python train.py --norm="rmsnorm" --norm_place="out" --norm_eps=1e-06 --init_std_down=0.00638 --learning_rate=0.00137 --lr_head=0.00936 --max_seq_len=1024 --doc_mask=true
MLP neurons of a small language model. Each row is named by its layer, matrix (gate and up: input weights) and neuron, and shows model dimensions 160-319. Each number is 500 + 40 x the weight over its row's rms, rounded and kept within 0 to 999. Numbers have three digits each. A neuron's up and down rows have the sign that makes its largest values positive.
A block is one neuron, or neurons of one layer that tend to fire together. Before each block is what it responds to, as a language model described it from the Wikipedia text at the highest values.

Description: Proper-name final token
L4.gate575:548589593494534445499474568534524517468551494490508566406591463460500486487515504456392486472443487493516453508475560500532532414554499480483495460476469467499482473523455531507358510536496511473473548443497501540543454537483517471460506553521528551544436475513507507483501437450470550466569511539500527518529498500544423508489570484476445541474431490518543488553499577522473512495519515500478551482442489580519509570523518541514468513532439543437501524493492477499546485481543555
L4.up575:463525578500518537445516504523519430520472543520469437482551498551659535462553524455446498468478448440497466527437514541541571420557494474500529486480463488531556492501556529484447438487501470453514483545549489528543534495384563440539502491507476570581509452515499444559566462448516485494442512497510535478508553462463510535582526489471529472404492530507444495542510518613464574547510449543539519532488471549487548557424531519536513496506455538580496470472512485578442467491537574

Description: Name-completing tokens
L5.gate365:554588474466557419472458550492477497518471572516466533465455516510447453550505416440524496536480511447475525478510509518499511478503464473488473487513428517509499494421533516445480449508434518508471520520557448564523465451512520459455540480535508501474524530477528568554477507470484482536524500552484513524513563535473466478495522392377504492472464542480486502578541505562475526471574377477550522382507590492382484415505500503486505482543532527486480557489522508493516482503502519
L5.up365:541558454454525510465465543480456484513515487507501469460508504462504444473525471449442541527512485477500573529470480540522537494549488489534494511547463499450454441476570545475487499537466544431508541573480465528506528530444531422448565517536455499469500498515523472563489479531519451432534543475482515496489537532459492517463538471430542511321473498492438482617472510481441467462608424524472492513497535513452510449484577385476479470499506522550451476495542495485390473477434511
L5.gate680:473426504463474525429423549539516493525505542428481478484476491492586493421555489454502429484519557475490440459527547504550506471562478495526549469493440545496559405448555499501484484493486510458465442518502519497526537456556582478540493528430495494497506511625565471472474464516542457518466510538454453507507466553520476552482502500500444565565493491471437458558518473573468536520527518537501503519523515484482506509459496551415492466564486507464535548562523465585511461497497561
L5.up680:497534445479502495492469448500496538487510587421470473465493502436485485466513470452608447495535480499482481529446474529565502513484524508510548549552485450489576463513519514478472417496429524558559456507513498604602529532470525542501462491497460468541501527552490478448508492508481468511475554495458474474579450507515442535481477425507451531486469521449484496567580468527477483436580542513543506529496508493451539483483491518481478535542479433496450510591415488565493521483583510
L5.gate753:533540491486518519414500645544536537445477492516483487451533509473509523511499443516408456513518500491466518512493487483527486516512572532484536471520408527517524454516450489464462489532514474452558527485455523494479452541469487511523522497469524523492484476434542499540475530484507483533545486492598475528487496480534504590595526451453534503436448523477491486586544601483470526509521477489494508563527556454543533453536477508499513497493503458523438540497478462514493466505504555
L5.up753:566602490471566452418525535484483536471450442496407525521415492514500529567564483449433473538481510451477509442535508471522591482597530463497476518486437508588483440538469489466473499498451505400551529487374511573434474480469509554474518477525468524512474446515524532576475481479553443534573496545505466540490485499480433504515506425489526439438488468472447476538494480577445545549551458522459534556542541485499522522497499423483519466481491451608491538545514465487467495464481505
L5.gate1012:502507515475462479442502497531467529565519571516604482462514432511518477545532529490505514533499557517561533509505543476536506477447516581576468426581483535423545442450521547435509511533477401471487445546495475527567535498526490515514519506533496555518520473570517461532477463477464491484512485517444491454441524579537516497537499498531464522513452519481525574573494546527474499473610561445531518534455509570513557467434545492539531556553417514442525548476456501485478458477501439
L5.up1012:487467464482497478489477467527443480584496554496628460472550479478523482508535512450534456447516561457541507480513476524497538483483460564623425491493501495458532447450495534488493479549509507540424444531535503541463513509556580512549506461612496582499525484580534444513502508462442517544437475530454496478461541575514532491518533479528428504477507565531493484564455525529527494513492550482467472557477509502522558462471545418536486522538412531481482569481496517461544498463463500

Description: Possessive pronouns and word starts
L4.gate327:474477447510530577540505464508514470557553532439489491501567475467532537486494561471467542481548464434553548522469505482516482545528447482532464546534443497489504524526506510550522514486524489493485476491441490531501512475537495497547499456484524479476560468511555496450472532526468465548451537470451529455453471503535551515519477485560526569571480498513482478496480621545517534437501487499538526575425477461502429507451534542450538504520510483566500481525513489479457467548444552
L4.up327:512484492606539455500540478410430488455504483495471505475499482498478530493498456517469519573524520498463454512476483526489524510432542422447541493456420475527467514493482454498551498530508534502468482408526539506488473504482488636492515505486534481538505429462551468509496575463487432570442537492527507472476442519540480610466508554448493444495520461467489467459541510560504584502498456491507499558552507480514490521469489592510498512495515463566471507480556496523532537531529508

Description: Name-completing final tokens
L3.gate36:511495498480490507452478542439436528490474522471470516530547464455560532441550455463534491456541517536540489534455493544536536461533518534499482488542474449537463467509550534509513496465483495439441557520426493564500508501471484546547488553553485512450542570534552511534554444516475482474525521493494488542506414548477460527390459585507504486508493523557509579529499493541454543516537559456559499536448549580522510479538600438526454449525409570534544454507450517472570558535460551
L3.up36:532544562486479516524472484597499547443493439488482482537477527570455473501511520459474472535477502528519521452524553521487484462454471532467407445484537522541532420524542536448543546530510505477489508526560451546525526461509465501433547511541576488414491511537502557537530505439530490475494570527520542583478510489461518529463513564556443445486557471476510460462454540523507550437441507485512485452519517510526541512539560439547401473519514434473534446516469511478457571474557471
L3.gate57:525512431521518526469495527503474524496553480555472429511522486568521525480511574415521532418508466500498522484484554510491562468533482527528542498504492512510475495445395534516497555533495481544484559447505438521535419490484511571520547513519469548485509517488522515472468484545445544441497525467492422443558534566437626503491515521537470474576445496501463453516470485434539574555569508484511474520530470573479472457529518534534500427483533508512515602507524440562508472479519514
L3.up57:518529426507485487490537539483459492484601519493474506463540508539510488498494521498527475487458452518466568480559519494492513449597502526552461523511528534520446520492429466556560561534545481511504533502517496528470455528502547543522445496499531558597470494516531457484470482494423492477520519528483411512544498521502526513394570504556472462526471524535512492532492521470495599482513502481530483541504453565503543495505504407500493472534507462472548608522520405542508522431565568
L3.gate123:510583528571464562504513520403547428485519540479475435487507503506493570427492538464452539453483452435585504493396547493510514473568502464457491533552517478473417421530417540445498477531510533500507523563506480461479476548499435471536546457452499556492452506550505493459524512529419529484594568513491522536468507540479457525438528470491510524452513585401638551596485491527475485510451522485466479511513507524470488571519502482546502466486429477502424465490542449504515528522498511
L3.up123:481485529498491561440445520492496470550509565517450448425547506530574482448500488450498535473435505460539497606435501507536463469553517594608413519557518529475550416461506502502423537495488457444469558520522491494503586542494514457497518533486527509452507496493512453475494462480485460549537495546514461510482520507445467519506501510521472521461463516462527453644526512497501532496488502439422500492545525566475545548551504499522485461536452479429536481561480444500532546491582563
L3.gate223:501519535532558576472506514441472547503531519463466490478551554541542520517485598521511472420509437494541491538503529510494460521494490517527583456543446533499469517423545498500518474576535498515505473544554468493554537516485473464462522468465483452420526486519449483416548480492429519410531499539544536533468511431469400518466515486453517567545447494518541535432474538542510506508461522535509498483518451454473522579515462484545492520498534530493517494543500491510491508487504510
L3.up223:417546534453518537473521557511501541494474536532508517523564574560553526510513460526494492486537454499503477526446497552468483480483454505534514498544487589522514530448484501494468441547473479510512522576543450436570497559548552520500496497487519496509424506477533429490518474561511496472538531453565548497507535441596405500436543488528524433499503477528386529468488473532461529417434559559513495476534455453493532529583584443539459524485498506462434479462555465474554528559550539
L3.gate279:503554526436483525527491451503471523536468471542538388486562550492563464438492494447421507432467508521451445499497511470538457426500527461474432532522503492503532525470467484546519463498527479512473493516551479527511519526489545442494534509445512532508500540541517491496498462446431544477448512540518534493548471492480590491452405548491492503453471482444545497594451522512533523487481565504486503467530505546487560530571489444545453400568479512425562488495512423498495513478508521
L3.up279:533497585457593524566518533549461469450514503515511475441533485539562488469468485423462479494520484507506453525499497521570460478579458510525479541536521464513577542505452445498507499531501537466471505490534491531541454503465533486484505541504493501503491541605501495522515509493408509529440500463507573538551458494504466493440499532505551555454465518497563519555503510523470522517500550455485509513520520505525520461489535449574450407522477563480515483435526444490506479500511553
L3.gate437:557538481461524467416459473524489507464492449473460508456535405470475464476486446478461521463536527453521418455485462522524592480481485542482459525549531583416506488519493533507478532484540454450479565505551498527460559532471499401446520519473437513469482539531495572526504489522495544511442491547461483483489448558515523427436498514506509437463436495534494494581489529488481474580483513461473468497499460518467500505514443469499522534482460481456504487452474475582538494475526498
L3.up437:516458403499501453529456524515486524416510506461508507459449454506421485538499480491494521503476469513475481559434508476479415444519494542458510506441537529477519581510486516550506493451548511501439456473557548505458531471539520491556498522492492494556567568447457554541498500495453496500533480521479526540415483563524469467401536512508508508494573583532507508430482518562589445510562524428485496505480528513510520476577482489558483498410537493464529489471434530493526576383478470
L3.gate539:520471464522499495449443512417462483539509508514480475465523406574589568471514493450509474465530427447459545472510521509525570473617506510526495496556458560506529510515495476460432465567518491545492550587468433445544497485524515549477549469535478528450465505473519486498498468543477505491434507503526405459564519519524571523461477495467529512467443525525519538576467520520486503407468489442475503464559502573516517442531555467555478493588502522469559535533521428500481479466478558
L3.up539:556472493495434484517482465492525498491522494458528566463507400471460444459453574484514496447453472544502563509511530476497462495512539610502457478537512507417519543569509506476425503514564512491443476527548453569485450470543557433460520483472511573416518458529433551531491482531488599411452472476514457518550461428506576493545530498485468601488474575529525499527386504507575494458453509485544490525472562496497518435514532495549480508560525461419493567513462467553485468471504453
L3.gate581:502505475502476529427446540455477516494477535476521395433549485552478480513526543443472456509497432429531489509474452538537500465517554523580473546527504503472474533431508508514437536522510459508482541447527497525537496529508567444472492515505544536479489517520559510538488497481533549496474485454537493395448441473483512405440526494487467471457425502518427510511434529464458498546505545433456524481525529564472542493580484488518460423526462545450547527465564490511468533491511556
L3.up581:480512511474490537579442477485511471465500461467478454428551513522489476488460478432501483475517443438583501489425473492539467497482522557542479553555528483537457516470461439510445482629482494469489457446473448493583485512492527442527463510357532550543535418499467514454500449465508511433541491499555533519433441496496495401508425522457528455463472437520465469476558575536496458537477479520504605499491535500504540522508562433556477466560444516510481474526504446460537504537511531
L3.gate615:481521451468481475465487622467585507452540528548497494417520439493484527391482444439501519480516507423535530578491496514527558467491598481500488459502518429557506489494435394516465466458475510535479482478495428508555447498504503422514401517447464479459458546501542494462546521442417447493551444456502431465452481424517498486584506471431540514468439541542539503493520536471470521499479498511499575540528456420502507501492519561523499543521511533508448516542504476427520471530550512
L3.up615:472548522506468539515517543424500509409513505554464489485564548544547514471452556546539460483467509517523544531483479494487550462471554476504478514523487452511488457497485491443507550490480477549480443515404475461473507548494416437560468475532501469460566497512442513459520482451469537496511515514451515468389466518482508442574532516410511517433462506463456590498542506477434504529531505442491555545468499533494523516467526546501446467495504511517488492568463513491562533527490510
L3.gate618:518505512503514457444509549436452460516476572541450493448515472531501571422519465403462465489494450517503465534483464509533557488470481546542524467534514511496540529481503525543443478534482445512485485506467503532526505491477557485522432417337510458511501528549488571525515497496511523495461504460553463537519478463478576443508439499451479421467459479534461520534461576467479557549480476511528554495444508511568445565632523519495479487560498550554509523461481485580493481543502506
L3.up618:488502521487505491516533529485495487495493565488500531502518550440472494530475412508483535537514419510471498476568540442492487527523506546431529484539503554465510438516489460490404547516481527493523530497496530513489569451589504526570432522563452513435444515505578524535483494483499562482476519523471513508425489476542440452537518452422546517491520536467546546559479497424547481513466549464546517454459504527522459480491452538443482522496515474382552594464421523501514554493484517
L3.gate634:546529520490478498489532481424467517561502501492526537496566484567533506489504533469540505503442500495534492500526565494520455517545479542606449460561547527460498532479492534504440562531521464487447555498455485496482542541486545539505539532515532510422548522522450554480554461528494555545531491501448505475536464514494552457470511487516454508539478445459533489645404515549455508495485491511547562448452472533554578559449512397509475476511471527453474493505575425494496510519491492
L3.up634:519520559497488525422474493526485465570520490440456377560570500553550510536506546554532468473507523462538473500476569539519472480604523584512499475508466459440534507510550540508463514449529530509485504494579452497472492460488500428499607523489489473516540485498499490569492490536462432433496500443520479479435466455490531502420486510545512545468519485470485469534507590578442519520598379477513510601594478495468573522493523483539516463523467485475557510491489517592441510531559538
L3.gate660:491481565457493502520494544528490534541491530500498463424519462523484490515554479402491589467456561492502465467436530491461524472584565589547580525504531517498516424505545529491459506508447492441467521484501456501547548449473487509470529529460513492504480560527501476470547460523568554543475471463576436426518478465472501534430542559459491491508485566427465486521479491495567556541458551519528517571483517493455563573574544530521522505461496510572465573474511497553496510438551492
L3.up660:600455501524354516497518528470417529430541470470471462474517499497499470492520540403494522533477497516530460505510461541487481476508437500501440502479559492458508530574467449523518485462496518501456470413527506536500485499528523508503448505426578528546542527455453441517493537461547482567457584503458501570529440474496479450533525481485495484590552533504415518488469508528526537487470444507563551447451486544443511453522507401512485494501487519495571482463426471473538485525510538
L3.gate795:510467522514478479439495498454496497451567539457506511407461497476482543457454432513515510443441487534546558462467505402464487477488485533536476462479546546501483515497459442515432534592472502470408535464515466455491400437502523544468520532520519571489496607575571456466590547551542508494532433493520431510609429504470518520543567508437473498451480472552474500518451417456503565494514509455453610484545506477463484504529495502557496461509532458560471526462500508510518460481513485
L3.up795:533549501507539437494424552460498475473547466516466526440506523486538525467398551456459496457506491503461478496460489450480477534497503534530473515500565571519450444534448417489419475504524522471422555467422492462466496490563497512484490497514505505477552519599526515482512537431477553447460545490571530472527431410521547504634463481411542479499401471516527542513407469472451500495487483565430513518553460580515552470567569519507528491419534464499490529455557456521520491425448423
L3.gate907:401582463482474528551447553485475505453556484515488525412518460551492548452450459465493439465500508485465437507501519526485584547507522546496522547557443518499493566479474463556421516497445485489474544529482539460459534500429573506544454473482533440472509490526459490486532471530472548545514513492585497498516543574506490544451490460479493539498455533462564485501463512499458448537503495505433469446449533472447496528529524510473509479482497517560461550472538367485400465469458513
L3.up907:494532529474443504517437586534536452456549524472545551364492410590458463492540472523459453504531513514453480498505512535474465499566516537394474523501556491554492514483465454515480492484503509568491508542480511470463458533457555508493441560479460437492445486509466502457564468511501558500528427502542549484527520520466541486481528527490461566531506489463492488408451506442488497567542550497451534428496545477486477528486468410491469477466554503551444491506518454477501491486510481
L3.gate1009:469540489485510488446508515427526504565525492457532480505534475540497516469441538485456533448489506498498557489489469491514529482456502556572470532540508502459472528493543506504523502516512494510475529542435357535510509529482488557465500475471447559535566486536498543516478532516445522524494514502524457491444498442531496518440478431478523574474447461513486509583488507628520513504451426564556538477490490528500517586481517451503561473533482427431556417456528482469464543580499520
L3.up1009:477517483445522567455518379467583439472428527525438478460487515497470510443469469465452558516492489483494547477460470478500536499471536502493495480496486472515525471529477502481488478486410493418461453445447474552565504561444480516512444571439526505514575504552435510508501586546482536487517460516504518498566557482525544515472510514563471485440515491462487470513498430493457483449530542479432544437549506465533567526523544455540416440465529516450484540533533404515492535475520553
L3.gate1258:461553548535548525458486513441440471457516502488483482513614491475500604417524520491480563471530499416571550516509471482486474483506455441513534486512500496452452557495467410534524475475460486446483597504426383542502455469502429422479445498409515475462435540533473506475480585526514471514555471546531491509517506439453524487448537443542499529435540516492524500519531525471421596423478584503512525497476480584453539467529556506504506460475481473482496479539456490491510524470466485
L3.up1258:532580572460489483446483557449434454510503580414494489471548498471645511429527498471540505475522511464563473570449465537635467518528507499473483482519502465478493527493433455489481506548562457445416574451455480553531474485485514499458554556486570495469421467494494497534471501471501494480517418561470556497515499432522515490517553489475501571506522456533518503531513490501498498494484493446481526568493480466463541495480536526548566497486486504492504486525466554500524514445501509